Part of a small language model's weights: no biases in attention or MLP.
MLP neurons of a small language model. Each row is named by its layer, matrix (up: input weights) and neuron, and shows model dimensions 16-143. Each number is 500 + 25 x the weight over its row's rms, rounded and kept within 0 to 999. Numbers have three digits each.
After each neuron's rows, "fires on" lists the tokens most often at its 100 highest values on Wikipedia text that the model never trained on. A number after a token or word is its count.

L7.up8:494466476500497522535479527480481504528446499492485501496488469543478490497510514504514496497499481450502461499521483491490523481468509488535506483548495510498507527507460471527535487496534497475540457507515463530495536551510517478540512545502474469463471514483477514514522485519480441488491518516482517529504455480536501465475498462517485512495465478525480535484518522502522514569470
fires on: " B" 21, "m" 19, "B" 15, "ed" 12, " f" 9, "pl" 5

L7.up57:479480510502511463456532525445537425497487506511503515485495468495510529524510502495498473485450525555545502491473500520509480486499477505492473531492492513530483499500481489489497454500478506516497486520508524548498492510501530464438495499504537515503512500458531506514546512489511500513516499541512474541482455497516517508526460510499456470510450465492525479536538494505502508507526
fires on: "er" 22, "b" 20, ":" 13, "e" 6, "ing" 5

L4.up10:490486509488486491489544499497499452544502521477549438512522459479476508492517494516471497523493503526514554524495519538503520518487517484536481493512495542532546581452485494539512559507521531499524462520524473475463465502500516491473496524518504521530505503472521494498485519461515481490458504526507466502474463498471498494453500484510493520496507500472497411497507476499491528461533
fires on: " |" 32, "ith" 17, "ing" 11, "ative" 10, "ward" 8, "|" 7

L4.up516:530485517462460519456511499501515494528514508457489449513541523491525501498499517501465453518505452528509502516463507509519495499481508544499458491509489489523536509503467514473504512527530537505497494498548513474468506478505527501518544524520515544519448510464486477496492481471522551504511451533521536503518491500504507509487504458465481518478516529530498481464573484548473469508498
fires on: "ward" 24, "ing" 15, "he" 12, "oin" 5, "ship" 5, "sh" 4

L7.up207:521488509491454525509486486490461534515489480525476461486514496518491487470461498506511563467479503504530481540547435518497479479514523460504513498543468481490467542492487524478462502503493512504490516551505491467477491529525508541537536517533511517497479505508482498486523520509519461478514493495497532557505488513487521425505521523455483528513488487522516500428475499488490469494468
fires on: ")" 51, " o" 4, " on" 4

L4.up180:495480522489510470492521464499485484498513511454502498469471487498494470455516478521514491546452534504520502495470526492437492489513490513528529463524520488535494482491547493502473477473533514523557473480486517493485508516500528481518553570511455536504511511532490520511490499544505521489474529520508507489481503508496490498463533496486492555522493440505532467486512477459480491490537
fires on: "ation" 41, "age" 13, "ition" 12, "ife" 9, "s," 6, "er" 4

L4.up635:474461469540531509518516509480490479506470494518503464534500519498479524469519507454502545537505524495523518498535452485473519523522511504467497514513485504502551477490510507462522531510528485468507521480479462493489528498464487482521468438541556500498466486505475485505519539511502517549485484509505507437479479504492452530493507522516525555500512559508514514492499441496495537527510
fires on: " of" 14, " g" 13, " m" 8, " pl" 7, "av" 6, "B" 6

L7.up605:474523442498503499500506492505508509510479533515485495507484525469524553545478489477545503516478513490527487513467512517482483474464547557487539494494541503504495530490526487496503531467523543499537522455456512518516517505485455468495469484548492492515547493505500474526482443511518512482492479504507471484484490557552556505529518485484501489512530514499487448516509466499512481473503
fires on: "t" 36, "ard" 9, "io" 7, "el" 6, "in" 5, "te" 5

L4.up249:536544502509502497487473482506515442502530470496473499496499487529509520482496472480512461495487500517516525474528502542491488494530517532509520530510509524464518526529462512551533476517509482543475511511472499539467515513440531476518500441502487495500480513476508432479510464465464504483472474497501439493475469505522516482505505501509472534565500479475491515513485540516475528513519
fires on: " " 37, "ar" 11, "io" 10, ":" 6

L4.up280:488523485471468521543491521519486464482528526527503531483479470519517497507472514520521496522478525506468470533489493509528462441528545472525520516503482499456483540488528476502506487493489480479514511534490500490484500526469501483525506579476489477490495452523537499515520508483499454549485490530483505507536500496509515503490560506476498492513534440480495514530494516509509515507509
fires on: "9" 14, "ut" 12, "," 11, " 20" 7, "1" 7, "t" 7

L3.up364:496515516522477516430492496493505531557513465476464482470525491487498527474518486467483481517516509501519546520478531519518466510517532527471503507484501513494497532538476499513548481473486482507517515492501465511557454515506494532484531477526494509484553505565503432521479482485492496475486492509508471508475465537507522493485503467498484496528496463489548467488507511529481507483564
fires on: "ar" 41, " act" 16, "ab" 7, "duc" 6, ":" 4

L3.up402:488556464493467479470526506486488525506492470529535469504469526543507531509504535476512495514479487478516482488518511490522469502456504483542516485497441528468521482468500510517482515506500506507469505494499472467501534511522516456505509493500480448489459491488413517484495458490512523525503507488487472496504520479494520499466493526519540562501479487474478509509443498499510513507552
fires on: " film" 27, "\n " 17, " his" 10, "ol" 9, "el" 5, " her" 5

L4.up393:523545512497529485564503558509532523533498505537486510538475450448502525486510499509498471505472461509470453471480475483465503477481496501497497486542553516525488514507515505501486512509466513499494459508490504464482494502474510500528490522480533485480471506516487479502501485505483504433543489490522480513522564509509534513481487506508487451498478512463485454556505517457495458512453
fires on: "." 32, "==" 14, ":" 11, " and" 9, "ter" 5, "ied" 4

L7.up328:516531489537508510527550487422475492490523514484509500522519520473473527495529530500491499476512505477489516510554527479487511545513492498525484524487511476488519520542465494507489450474482480481523457479474483468506476471479507492467495455516523507498490483501501498487516460473513508538490538526547546465504535461491552453479507498521518468484529491534519483511505492501499517489520
fires on: "am" 17, "ing" 10, " 0" 10, " m" 7, " k" 6

L3.up627:515470550510487531500514492501511503472523493552494513485519483531544497523490529484498528495480480503492469512479507486472496450474472480495502548509526471455498523514473490508524499433446459506489488484466478510527474578505470526511537525464465527509473487445483469523501480522507482514502526458525494539490495485463527466473467510514496511501468489515503483487507531514500540499476
fires on: " com" 31, "ver" 19, "ed" 19, " only" 8, "ain" 5

L3.up223:551471498539495512481500518501508489540494527471500488469507494513503518493575495496474491503483522516532488507472494463502476534494532543440529516519474460541489511493477468489550531478480491470502497504539538502530490498503503578527520491514472480484508540536488468523508488525477506525456513506494509428465467527483514468513478485512504521529511500504537460497488520475508499530474
fires on: "resent" 20, "1" 14, "ear" 11, "2" 11, "y" 6, "per" 6

L4.up151:505510519499475490457495457510479484506486525441477524452486483501488534469517509487510500491527519457525497474465508496491483478498490500448481499492531504530514477539492484495508488478504526504527517494498497488525506571466575506471530517508520531485516506514508473548468542481459491466488468515515474486453525544474478507551489461498458491477539499528478462498504527515501508526489
fires on: "en" 18, "ict" 17, "t" 15, "ong" 10

L3.up593:518515512492532504451518478533496496485473475465515475479552463513474548504493526451504529563479515530490487514509502512511481510461478519510514504471471467482517495468538462514489516486504522503451499508484516517476534498441465459528539452521512492517486537506436469502449477546506484479499480507475479518499480492554509516496466477522518530506478473502492497462474494506502492511511
fires on: " film" 19, "ook" 15, "4" 11, "3" 10, "vent" 10, " season" 7

L3.up520:516508482503510502512543480466494516488464503499507522521502475479500482493540480498554481493488497448475528487455493463489499542494537544522486455518491502499507488482471471478471502495519451509500459467509482512492529528462510527516472480485451525499491507483512514524529478501510500501528525508483494513471503547542457481523502482495431528532552503536476493495501551512500496508457
fires on: "m" 28, "ed" 11, "is" 6, "om" 6

L4.up515:534486492506484489483535524453467469488493506499488466509476481431485500476504499509539516526491485512494457454468512517479486500472516455477477513482476462525495498507472490489522513491471501520558522510529469525475536503513482554452542500478462495510517472499513517533511505461531498509505473554545480522458463461519495495518524487462530480504506504509485497472530513539500512489551
fires on: "n" 15, "et" 15, ";" 15, "ing" 11, "e" 10, "ern" 7

L7.up407:502486496500504521490522479461473495489530513505527510522483503513522471495513487488455476513498486487475489489563504502504483513490540513436482524485483498480556476541508490492499520501526515519518471487514529485482496496500474489543506519501490498457485485492468501496510499475552492507513464537476498559456540517526482550495549496512488485482508480509465503477490533446503532479545
fires on: "\n" 20, " 2" 10, " 199" 7, "2" 6, ";" 5, "–19" 5

L3.up616:505463511499504469516538537512523489487452515497458465508528470486478488460503503490475548482498488521512473529491497492542501511479488525485517529499517509530486508518479459524489512494469479507543530480521528554488484544506456507498545506474503493513531509513457514480456488536503489540462459465497490456512521498516489486475501509471477500518495501493534478465489492412512489515499
fires on: " =" 27, "2" 17, "y" 9, "ar" 8, "3" 7, "1" 5

L3.up381:479473537543468504507521457545478498509527475504483485477476442493501523492492498452522486530469483503537502468502523498460464504517540468484509472465489458496465534495519517520532463458499539541487484512529497521505488542511473488471495537487521502503516549487465488496490492555491496515507469516487469508507491492517515479524494492486523504575494463467499503508489473505497485498539
fires on: "ation" 32, "ition" 17, " season" 10, "ase" 8, "ame" 6

L7.up109:514537464522494529517480448459500489517502492495493517508466476513487511478527496484487465531504479490515550505514500474496524513498479522518509484516549522483533494511501490504491465479495473459504503449570492482504488490478524525504538498518539515550483486493498506490516560508491541517475518501491539465499540493481482504524484515520481527486475501523446494487489493480487487495504
fires on: " g" 22, " f" 14, " m" 10, " c" 5, " k" 5

L4.up171:528481512487533492538584502507443533491530526531492515483484488480463505476505512482489490543464513470515453550453501489494517517490508491529511462507481439476509503476526469508511467564495487474490509520512490468481523507533473468537509517441536514458463509461549508501498523521513539483488522492494495495469519472530521503548491479490502515503512496535503450501497525477528513491509
fires on: "ed" 18, "bum" 16, "ong" 8, "and" 8, " new" 7

L7.up471:480468541493505463532483518507482499543528519531474468538519515488528509489485489495536511448488542495494513568506499489476537507505513471529513513523478486515449474503499476510516508483470519474480515505518455532486488504500562490480492486485508495485497479534526528504495498502513449478427521477493498474514476485481535503494526499489470548556481468486495499490517491509510500479511
fires on: " e" 16, "re" 15, " Th" 12, " c" 12, " r" 10, " m" 5

L4.up416:501507502541495476549531537477499499503509512516512492430513473497508502486534502491505413522462430503521479485506525459515487486485499485475496524496523441486509481515491482468496476494404500526566508494489507481554535509511464503496472542525502486484463507529503492496512477517510502533514484481462500489487517490507506493551515511512480523490518439524476521493477550485487491501504
fires on: " 2" 17, "p" 12, " be" 10, "8" 7, "1" 7, "2" 6

L4.up389:500528449470477491501492506520482515511511490490498450473495494535518509480453562545509481488513483490512550519503504533506488532469524471488521510459505505545518482491486464498514503531527484514502490542469474501536519510535496514487498494484523505528513506456486498507479510549488554494494476521526472546498521504517509486486484536499496528501547513516490491504479441493490474404533
fires on: "az" 25, "and" 10, " season" 8, "t" 7, "am" 7, "ice" 7

L7.up304:505507530503526483527482437516510496526519535483503554507528473481510505513478492485505500496485468526503523486510527521493529480505472499493536545483470483532473479521552486497549489510505537470535491459493518475552524511516524476512523538486474475511502500444506486506479470517516570476472505497478517492477491505517506542473535466505498443498494478530525466488492518471518498502469
fires on: "d" 13, "ad" 13, "ir" 10, "ed" 10, "ud" 8, " J" 8

L7.up116:515519466518507527530460542501509483523450510557507527552492491524486489457464479462501512514539512536503486519517498503483506465470499508498506487560510522498513528467486531495469478510508482521499485483491513506514507483454476568508486469475496461487460458489516506501518531521487469488471550521466505519531507499539506507466456504484520476515558476519541518474502542491515458547462
fires on: "m" 23, " f" 8, "f" 8, "ens" 5, " k" 5, "g" 5

L7.up436:488520537511530523488436498491478509492481499526498488526518513541483507533475496490510533494493507510513493476564533460497485456474491513541557498523488501457493512493521497491478468510517494483505509495517450484501486490489473559517491483535482556550449501498466456531506492545524507494506525501504523553492546478520516478490501499503462492524532473492496472482541519418500508507468
fires on: "es" 63, " Al" 12, ")" 5, " Re" 4

L4.up159:475542481541510532502489507503499524481480556505494512470500520499453481500516493530496511498505480489515502513497507514483476480508552489519507516498491510484541529503464479503487538485484483505472494480516501521495483524470512505520519551501498480493434490497469461480440484539487543543469493512430495492507517475474491484450508560460533541481507452475481489495491503507503504530512
fires on: "," 30, " 2" 19, "1" 13, " 1" 11, " 3" 7, " 9" 6

L4.up530:496496498504524551484506485492494497501474499581501485465518449481481484494506506566517492517488502484501524552506469461507471525519457473436477503492506549468441474511564473502528464488485499510545521530520481521521474532504517480463505473510478505502535470492539473537508509496507476478485492508512498492505489517510517492459526538487471497515466484530502504529518476489500489482476
fires on: "t" 19, "end" 11, " on" 11, "est" 9, "os" 9, "ill" 5

L4.up252:532479526487486493506548505487491502520508490509465470505435486488492472506512519512521506476468514529515449463455471526478474497549497491541484504512545524491468530512511523481487539483508509499513500495516487484520511461489504465491533531482460472489509527509465480445497490511504529472477535483553512516475491536503576492503517495484509530544511469488498496490476537496520444496535
fires on: "ity" 37, "ation" 17, "ate" 6, "ord" 5, "y" 5, "ition" 4

L3.up304:496542512472463500516526518504507515516515478513496517521498532501491510481503480515480485472481493494553463544510489521470495454456480501539507479506515539546515470527503511486524523529513484460487489534513507497464536501474477511497522534495415473514454527525486499504538513531486500473500476512505518481509498468482508500519503515467508489501521532515488496512517528519470439530472
fires on: "==" 31, " ==" 19, "out" 10, "ast" 10, "ter" 8, "." 5

L4.up102:468510499486553509551509517460482454468466513494477477512499502500556506501507502493506529490491514524482483499524453459519485477505490474475470525445480481464506515473504480482498509467538503497515500527469505528481499496473493474484514516486535449550493513486493537483550472497532535516487504508510506521484486491488500537434530492492535507518462478527474503543463471546486484473511
fires on: "iam" 20, "ay" 18, "ck" 11, "ry" 9, ":" 6, "oth" 6

L3.up601:521495533490468497548518495477474509499466527490454517496491499463507515497546521522517526524454554546498488532505464522511485479536512541463441474519526508494477501501486467495479466520514453458524496523514502497514477518478518546452485506472491541523537488517534462467528476493494570488478526500508537496496493491542490510472518489514475500513507452551526498505488474495512500474526
fires on: "ill" 21, "ist" 18, " sec" 12, "ce" 10, "end" 8, " sy" 7

L7.up242:488493541476489489507529537525506463527489462464490482505507451474491497497501519515502515485504469469466544521520543494516486478503518531494474476484484544535511532473508496531533529502487522479505496492484493515506491502495508504498519435501468485480526582471511475510511520470506485475465546529531497468440477487435527523507483520498467508503491532506521480476470473530474528520529
fires on: "s" 26, "ed" 12, "ing" 9, "ical" 8, "th" 6, " |" 5